Part of a small language model's weights.
Architecture: LayerNorm before each block, biases, tied embeddings.
MLP neurons of a small language model. Each row is named by its layer, matrix (down: output weights) and neuron, and shows model dimensions 304-367. Each number is 200 + 40 x the weight over its row's rms, rounded and kept within 0 to 999.
After each neuron's rows, "fires before" lists the tokens most often just after its 100 highest values on Wikipedia text that the model never trained on.

L6.down361,178,178,197,146,224,156,111,216,190,164,161,180,186,245,232,266,217,156,236,139,218,230,194,245,250,251,228,197,238,226,274,228,159,156,207,223,167,239,143,182,213,213,250,196,309,215,255,272,188,201,159,145,159,247,143,139,202,256,249,126,307,187,235,133
fires before: "ing", "id", "es", "ed", "e"

L2.down150,247,171,293,128,227,222,226,175,181,189,259,204,272,234,185,262,208,168,287,157,273,253,182,217,161,160,207,225,242,223,180,203,150,149,193,128,226,192,253,173,232,219,221,252,203,161,251,188,128,199,219,288,103,135,157,242,243,178,157,152,137,232,184,188
fires before: " (", " |", "\n", " -"

L2.down228,249,277,163,140,202,181,172,153,205,261,208,163,242,218,191,233,131,242,239,246,226,219,145,264,167,144,165,145,191,155,234,228,204,249,197,166,281,304,193,234,190,223,234,207,189,283,137,132,171,211,210,136,165,229,227,267,162,198,180,192,202,258,171,227
fires before: "\n", "s"

L6.down1457,264,251,169,196,153,194,188,160,270,262,217,176,193,232,259,235,227,172,189,255,238,134,185,284,181,187,225,207,179,219,219,231,158,234,177,197,224,151,202,265,206,219,211,206,179,180,190,179,139,179,267,195,295,233,225,205,176,190,197,236,189,141,219,190
fires before: ")", "):", " -", ","

L2.down988,195,187,202,230,285,96,254,223,192,172,168,171,169,186,219,262,196,205,197,219,240,246,191,207,219,204,275,266,121,161,213,214,235,155,206,249,203,243,186,301,202,194,304,120,220,188,190,262,225,206,223,200,218,226,193,192,233,217,204,237,127,232,232,299
fires before: "\n", " ", " S", " G"

L6.down1241,227,239,190,164,218,145,181,149,147,217,210,195,215,165,282,199,173,218,254,215,192,198,221,172,224,254,200,262,223,210,212,233,272,225,221,245,269,189,239,312,152,248,164,177,232,220,223,178,190,188,274,245,177,243,195,150,261,185,179,258,166,169,213,249
fires before: "\"", "==", "==="

L6.down993,227,212,146,207,207,206,159,173,245,213,139,198,146,196,197,262,226,246,254,162,171,216,149,169,189,295,130,217,183,182,269,226,229,248,202,251,200,212,165,191,218,221,189,244,250,97,174,168,213,231,204,140,175,203,203,225,185,169,241,225,238,165,219,226
fires before: " ", "ic", "i", " the"

L2.down737,221,213,236,127,223,201,215,232,187,183,188,250,221,197,161,224,178,176,189,174,270,191,167,211,195,243,192,282,126,158,231,170,246,230,198,184,182,228,260,240,161,130,218,214,218,177,213,157,157,232,248,205,181,200,251,210,230,230,164,281,161,224,210,183
fires before: "\n", " ", " D"

L6.down566,141,218,223,205,167,255,214,166,279,219,166,216,154,220,162,204,197,206,214,147,215,216,225,158,174,202,127,132,228,220,186,215,140,152,176,216,196,162,204,167,210,168,118,243,204,253,228,193,207,189,187,195,169,201,144,198,160,188,197,206,226,136,143,197
fires before: " |", ".", "e", ")", "'", " ("

L2.down360,260,200,229,231,208,195,136,233,162,221,201,253,100,232,127,230,232,169,166,233,182,154,179,184,219,181,265,215,204,192,149,177,232,191,209,228,177,163,207,153,225,254,277,242,155,138,203,274,200,225,239,184,157,149,165,161,215,172,120,265,195,164,183,219
fires before: " ", " |", " —"

L4.down84,209,215,201,183,238,231,230,142,218,171,242,185,224,197,144,225,229,151,185,243,145,152,206,173,146,208,237,196,214,166,184,230,185,236,218,229,212,214,272,250,142,225,225,208,216,274,149,211,187,256,214,155,255,211,215,221,240,199,244,195,206,170,92,199
fires before: "\n"

L2.down1327,274,250,162,216,206,217,196,228,193,193,190,172,205,181,224,244,161,192,134,185,184,216,184,237,188,178,265,171,180,205,184,169,195,200,180,201,193,227,130,246,164,267,170,266,226,233,180,214,236,180,184,156,255,272,222,177,294,220,211,169,151,180,242,168
fires before: " ", "y", "ourn", "ret", "A", "ond"

L6.down163,199,133,219,262,199,223,245,222,260,193,255,114,256,277,230,252,245,275,143,257,259,211,207,161,199,225,204,206,209,167,204,281,166,194,290,159,171,215,164,178,267,222,204,207,142,191,192,189,192,160,250,229,147,169,158,194,225,206,221,202,211,220,241,220
fires before: ".", ",", " and", "'"

L6.down1175,146,203,164,137,189,182,173,225,191,200,182,166,181,242,185,235,169,171,245,279,225,164,239,170,173,232,153,206,200,133,184,218,199,104,153,184,230,241,187,212,159,195,112,191,213,130,207,245,211,225,187,237,168,214,212,178,283,220,235,163,221,155,239,206
fires before: ")", "ese", " (", "m", "\n"

L6.down692,209,178,170,187,161,167,191,253,251,176,125,231,204,194,149,164,170,182,232,168,192,280,190,154,314,223,175,194,217,216,235,171,208,222,230,193,191,219,162,216,137,250,118,206,169,214,165,229,150,236,157,222,180,187,227,254,220,237,203,232,186,179,234,232
fires before: "\n"

L6.down1434,194,94,221,233,193,136,213,312,214,186,210,239,221,135,190,126,239,257,295,195,188,250,173,255,203,237,233,279,165,263,142,185,216,212,196,146,175,163,150,119,163,149,194,171,240,178,159,180,171,196,242,223,110,240,170,209,215,225,172,217,197,140,243,197
fires before: " the", " a", " them"

L2.down1232,159,160,136,186,220,218,171,257,193,163,171,218,278,239,202,187,217,233,204,225,218,194,267,185,210,205,196,217,166,219,188,189,193,248,197,200,210,182,188,207,142,146,150,153,219,178,181,250,235,203,234,191,239,187,214,187,104,142,187,140,120,161,171,198
fires before: "\n", "."

L2.down1361,139,241,210,216,199,213,258,334,232,233,143,170,178,154,181,146,151,209,257,217,228,166,239,220,211,277,174,236,172,181,211,201,188,246,226,163,226,248,184,165,174,187,237,266,230,232,259,238,200,154,172,181,194,184,190,263,137,169,223,234,188,253,192,215
fires before: "\n", "ed", "g"

L2.down613,157,176,218,273,145,240,258,262,214,250,211,147,183,246,129,215,145,218,215,133,136,179,255,124,279,142,256,171,231,185,202,247,193,207,171,145,224,285,234,190,210,153,157,169,167,188,141,220,215,178,184,161,137,187,270,209,170,202,207,189,231,192,186,200
fires before: "\n", "ic", " |"

L2.down706,189,107,138,305,237,238,159,170,175,231,211,228,245,265,94,165,220,209,172,180,252,249,218,161,163,260,203,165,250,155,295,219,193,196,229,237,259,191,217,190,197,222,166,272,232,238,171,175,179,177,162,174,225,226,251,169,219,209,198,199,200,178,161,165
fires before: "|", "\n", "-"

L6.down920,208,212,198,207,318,184,201,289,263,219,237,209,147,240,298,195,147,220,222,201,147,216,197,242,222,228,256,165,215,215,225,169,179,130,243,203,167,180,330,167,158,236,224,189,227,149,171,189,152,226,196,238,159,229,220,239,160,204,166,212,177,214,194,179
fires before: " a", ")", "i", " is", " an", "),"

L6.down300,290,288,201,179,216,233,191,142,143,211,222,188,243,185,175,217,193,191,190,145,192,184,222,233,205,335,206,206,100,227,222,205,213,265,240,183,191,192,214,212,222,127,163,177,208,224,158,212,251,246,169,190,238,261,184,183,254,193,227,194,216,230,169,203
fires before: " ", "k", "i", "g"

L2.down1294,263,164,212,138,161,146,119,175,160,191,160,258,133,206,141,261,153,139,141,133,207,177,176,199,200,268,201,224,145,135,128,192,234,191,227,217,205,149,186,171,131,162,180,172,142,230,204,223,221,185,210,189,239,204,165,251,162,122,241,210,223,244,222,219
fires before: "\n", "=="

L2.down1054,210,190,125,214,221,175,231,141,160,206,232,180,182,238,223,188,138,182,106,192,172,197,193,216,244,143,275,197,135,206,140,242,232,223,229,216,151,173,186,291,147,189,259,195,178,253,202,238,154,182,197,146,333,205,170,195,254,169,243,211,228,167,207,154
fires before: " ", " was", " is", " W", " −"

L4.down900,180,192,207,230,224,205,168,240,233,179,279,166,214,138,213,202,222,230,179,230,157,234,182,207,132,147,251,154,164,252,257,204,194,219,185,204,243,210,160,228,215,189,200,208,210,164,205,140,258,166,206,240,204,226,197,169,147,147,202,208,199,220,246,179
fires before: "9", "y", "ia", "an", " ("

L6.down420,176,224,156,150,159,204,202,229,163,201,194,175,196,213,194,192,159,225,224,191,226,185,219,171,181,143,171,237,189,201,245,237,162,178,193,179,143,153,235,177,259,232,292,158,211,127,169,202,214,226,171,255,198,302,256,174,105,224,238,199,182,203,199,159
fires before: "9", "0", "-", "8"

L6.down1009,230,178,229,141,131,209,155,238,249,198,205,171,234,151,220,130,220,170,219,234,247,224,207,200,153,125,213,173,179,180,149,253,195,228,239,182,186,252,195,219,224,164,154,236,203,191,222,218,246,241,227,119,186,254,136,218,263,156,249,219,250,184,238,169
fires before: ",", " the", " he", " they"

L4.down1369,274,167,237,217,187,202,178,201,235,193,171,124,283,151,248,215,209,127,233,147,258,174,262,236,220,175,160,249,213,226,110,241,210,176,151,170,223,248,186,191,146,153,209,294,206,176,274,211,176,213,158,165,154,217,276,239,166,152,167,201,227,167,228,169
fires before: "\n", "ion", "ed", " the", "w"

L2.down1183,187,104,157,207,207,220,223,222,103,195,218,205,240,189,161,164,217,299,177,245,172,150,207,185,186,198,162,192,234,153,159,206,194,227,197,118,224,217,146,200,98,229,228,278,287,218,165,228,211,231,162,192,191,213,193,254,249,210,166,181,247,236,274,143
fires before: "\n"

L2.down428,175,182,211,246,237,231,193,261,211,208,260,228,215,216,173,198,287,224,178,216,178,227,241,182,209,236,174,270,193,178,213,169,162,169,196,174,208,215,250,195,129,200,181,207,236,141,216,194,249,172,180,171,250,221,245,184,238,233,205,140,267,243,249,165
fires before: " |", "°", "8", "9", "y"

L6.down169,247,179,221,177,190,205,117,173,191,161,227,174,217,159,187,213,143,168,210,191,248,225,236,189,224,247,158,198,203,219,169,223,204,211,222,152,183,232,195,222,174,166,180,219,130,263,216,253,204,248,176,202,211,228,241,175,154,171,189,139,289,247,233,132
fires before: "ing", "ed"

L4.down705,118,205,185,157,224,234,182,208,245,171,196,220,183,152,75,230,151,209,226,184,196,264,228,250,197,230,257,139,142,139,236,181,244,173,253,176,109,288,235,164,248,123,149,135,157,219,254,172,147,175,204,195,192,172,227,357,293,208,188,247,164,178,240,185
fires before: "\n", "H", "P"

L6.down1510,220,239,208,106,187,146,215,163,201,259,251,178,282,130,221,167,248,264,212,261,220,183,175,160,234,161,242,173,209,139,203,218,278,161,219,212,199,209,191,233,155,216,149,262,119,190,200,230,191,225,214,164,152,226,149,220,252,205,238,237,210,215,214,145
fires before: ",", "==", " he", " the", " it"

L6.down1382,199,176,215,168,200,206,221,227,237,256,215,225,174,170,170,251,165,233,124,219,217,276,187,249,129,165,218,153,96,175,152,185,87,274,269,187,123,307,177,249,169,158,196,250,221,192,175,249,167,180,137,202,260,154,160,182,228,128,207,186,169,231,163,208
fires before: "s", "ction", "am", "t", "ve", "ing"

L6.down798,249,215,146,186,148,252,217,216,151,195,227,178,196,177,226,238,232,244,182,249,174,158,165,165,195,218,272,195,175,180,228,205,167,185,157,242,233,211,240,217,189,287,210,192,197,248,189,182,174,221,178,235,229,229,253,160,164,232,222,199,189,230,217,172
fires before: "9", "8"

L2.down535,219,113,238,192,238,211,226,104,222,186,233,188,212,246,220,230,206,235,207,171,180,240,180,197,190,150,215,213,134,190,265,263,315,169,220,218,190,243,230,169,193,165,94,232,284,212,178,199,199,185,222,270,164,243,158,258,207,196,142,274,197,240,228,203
fires before: "-", "\n", "|"

L6.down326,183,197,203,197,191,175,193,174,244,219,167,126,192,211,263,262,174,168,192,181,194,188,230,208,227,173,189,169,245,230,227,193,272,286,241,183,193,222,115,244,190,171,208,152,205,188,250,237,104,101,218,221,239,182,247,214,165,253,236,204,213,204,244,154
fires before: "|", "|---|---|---|---", "-", "v", "p", "m"

L6.down331,252,222,224,224,208,167,201,265,172,153,175,257,172,251,217,158,140,230,214,311,230,178,252,206,168,216,223,196,190,204,193,288,169,195,203,200,261,196,270,134,94,228,192,187,190,175,259,191,162,214,250,172,162,257,198,205,200,253,160,215,161,285,210,146
fires before: "\n", "|", "ent"

L4.down488,180,205,242,204,194,146,197,179,253,220,192,221,144,190,209,136,189,145,183,178,169,154,215,207,210,240,208,217,243,198,166,181,142,191,212,192,189,252,175,310,202,148,213,242,262,280,169,228,170,223,180,227,169,190,124,243,180,185,269,141,262,230,206,142
fires before: " ", "1", "2", "0"

L6.down954,197,125,199,204,139,255,213,91,214,249,211,198,154,137,263,314,200,178,222,166,185,201,167,219,192,231,221,161,226,205,150,252,225,185,244,189,167,248,133,155,143,206,252,140,136,231,179,213,153,155,168,135,150,254,117,173,126,223,192,204,196,194,216,192
fires before: "2", "1", "0", "9", "ra", "7"

L6.down1151,158,207,275,247,191,246,202,138,120,103,180,111,120,229,196,214,142,218,231,256,167,219,153,196,194,155,169,179,226,224,265,215,239,204,243,174,228,236,199,188,216,175,174,222,226,189,138,179,142,118,159,179,171,189,172,191,220,226,188,204,199,188,169,166
fires before: "1", "2", "3", "5", "7"

L6.down1316,152,242,236,217,183,243,222,205,231,195,236,215,191,148,137,184,240,226,118,138,169,220,195,178,169,246,240,193,174,166,218,193,185,237,216,160,118,169,172,155,199,141,208,211,155,204,149,202,210,216,241,260,154,248,144,212,208,198,219,186,219,227,254,111
fires before: "es", "s", "ed", "ains"

L4.down513,212,311,185,166,218,263,280,218,196,168,166,246,305,129,252,185,183,233,245,193,140,145,150,167,193,183,183,234,156,211,195,170,192,171,215,260,138,194,225,155,223,214,239,214,206,289,194,211,127,214,242,176,192,229,221,196,185,211,240,181,244,141,105,221
fires before: " ", ":", "-", "\n", " |"

L4.down605,216,164,196,213,253,170,198,219,199,179,145,164,219,234,141,191,197,225,179,223,225,184,212,143,244,208,186,202,246,224,175,214,236,230,208,174,186,190,228,223,225,172,249,133,196,228,260,263,218,211,187,267,225,191,194,232,248,181,237,230,204,231,177,90
fires before: "1", "2", "em", "0"

L4.down1464,182,169,211,174,177,187,229,149,185,179,204,264,195,191,218,211,225,136,244,195,187,203,230,182,194,139,143,284,183,223,192,179,274,155,230,182,178,262,175,243,269,167,217,228,156,261,89,205,142,218,216,238,225,207,204,212,195,163,238,150,214,176,219,250
fires before: " |", "ina", "″", "%", " m", " "

L2.down1179,125,145,248,188,203,213,172,133,125,154,194,304,192,191,178,179,193,104,228,118,157,254,132,163,116,237,203,183,219,176,200,201,221,201,244,227,214,187,170,112,205,189,207,188,187,144,177,161,210,165,194,214,198,191,154,227,207,243,211,237,235,182,179,153
fires before: " ", "\n", " the", " —"

L6.down329,221,226,199,186,282,168,198,154,190,221,191,146,222,117,157,233,183,259,158,128,169,235,250,182,172,254,183,201,202,187,138,182,145,292,190,213,169,190,208,122,194,117,187,103,219,224,180,216,152,169,189,150,160,223,181,206,181,200,270,193,170,241,145,207
fires before: " ", "s", ".", " of", ")", ","

L4.down527,170,209,155,253,230,180,199,235,214,207,193,269,238,167,135,191,156,221,191,182,260,176,205,224,216,192,169,111,193,142,194,188,186,164,242,178,222,224,241,221,234,166,195,257,244,233,154,192,225,212,139,217,222,195,126,235,244,188,137,268,150,333,225,218
fires before: "\n"

L6.down1278,180,185,155,175,142,158,185,188,286,185,264,268,260,281,310,173,260,198,194,236,200,248,220,275,228,196,166,202,211,166,208,242,206,168,160,100,169,291,148,189,212,109,184,269,148,160,157,162,175,207,205,254,219,181,158,199,224,142,235,156,221,202,155,243
fires before: "oc", "ict", "erm", "al", "i", "iet"

L6.down872,271,161,227,246,243,240,162,114,183,260,206,256,173,208,254,146,229,195,182,179,163,182,149,287,265,239,163,163,235,187,180,207,166,170,244,197,114,225,148,222,207,150,239,193,147,199,178,175,181,251,210,149,153,190,160,207,244,114,165,223,242,279,215,211
fires before: "ed", "ing", "ement", "ers", "er", "es"

L2.down226,275,257,252,216,210,283,233,175,214,181,183,223,225,287,110,114,253,165,135,238,157,152,277,283,143,212,222,149,127,210,241,289,198,228,194,240,105,220,272,256,118,234,154,146,264,166,152,207,188,153,159,174,215,179,235,202,250,137,225,248,242,170,214,234
fires before: "\n", " a", " an", " is", " was", " "

L2.down1474,191,146,232,267,234,230,255,229,145,207,239,153,212,235,190,177,250,122,299,194,156,232,233,236,258,234,189,201,265,170,199,183,136,181,202,115,205,149,200,110,184,249,155,157,195,189,242,208,181,266,171,208,218,187,221,237,205,184,185,231,150,127,266,251
fires before: " |", " (", "\n", " /", " –"

L4.down136,222,237,208,175,126,203,217,181,194,229,188,157,215,214,177,278,171,232,173,184,178,204,161,233,231,201,255,237,195,182,146,194,247,257,240,191,151,131,157,247,260,247,153,214,232,129,223,155,179,314,254,216,204,211,190,242,300,187,168,218,162,137,142,186
fires before: " ", "}", ":", ".", " D", " •"

L2.down701,141,190,142,231,206,197,190,190,243,189,133,218,232,128,243,119,150,192,151,259,225,253,202,237,168,212,204,256,181,200,204,228,188,193,222,178,148,149,203,252,179,227,249,226,259,159,154,220,116,165,201,140,223,205,151,227,251,226,256,161,226,204,252,180
fires before: " ", "\n"

L6.down403,185,200,200,156,221,171,172,200,173,270,156,300,151,155,163,192,157,186,214,217,174,216,92,206,180,233,235,221,224,168,259,142,199,144,184,264,188,205,202,249,154,185,245,223,153,210,169,196,225,209,175,229,246,252,183,285,199,163,176,248,213,163,219,190
fires before: " by", "ith", ":", " of", " with", "\n"

L4.down259,173,169,154,195,251,201,219,130,184,168,176,148,150,240,220,242,215,212,162,192,217,246,189,199,198,126,192,182,123,175,150,289,274,112,231,226,255,180,272,173,135,196,200,167,215,247,167,192,207,231,225,246,236,234,140,198,188,254,212,199,188,161,204,223
fires before: "an", ",", " and", "a", "."

L4.down370,203,239,196,166,132,204,173,184,290,251,192,155,209,201,209,152,208,116,238,135,165,226,130,216,165,250,176,200,231,200,237,198,138,151,180,188,154,225,166,151,116,183,298,200,248,214,212,177,268,165,277,256,246,158,182,213,216,164,147,186,210,151,190,255
fires before: ":", " |", "2", "1", "h"

L6.down1264,174,183,180,158,160,225,147,264,228,206,181,176,244,220,223,234,181,219,185,163,181,176,216,176,215,235,232,256,267,180,167,200,236,198,187,191,214,207,186,214,262,188,170,185,297,172,185,180,187,164,191,206,229,201,210,199,195,119,239,233,235,228,179,142
fires before: "\n", " The", " In", " He", " She", " It"

L4.down127,197,250,177,198,140,189,72,123,194,207,238,184,190,185,152,238,152,241,236,228,253,217,278,203,188,260,213,210,194,205,240,271,196,197,164,254,178,313,167,195,199,148,240,194,175,151,288,196,180,148,150,223,263,225,211,123,256,268,186,150,154,231,293,225
fires before: "s", "j", "ve", "a", "an", "and"

L2.down153,241,124,231,287,198,188,200,197,107,124,166,206,154,184,139,152,201,190,319,103,281,140,289,172,192,191,225,226,160,172,204,193,220,180,242,204,134,163,255,124,190,194,173,133,144,235,162,216,260,162,119,206,201,172,184,218,159,183,176,203,191,215,228,202
fires before: " ", " S", " R"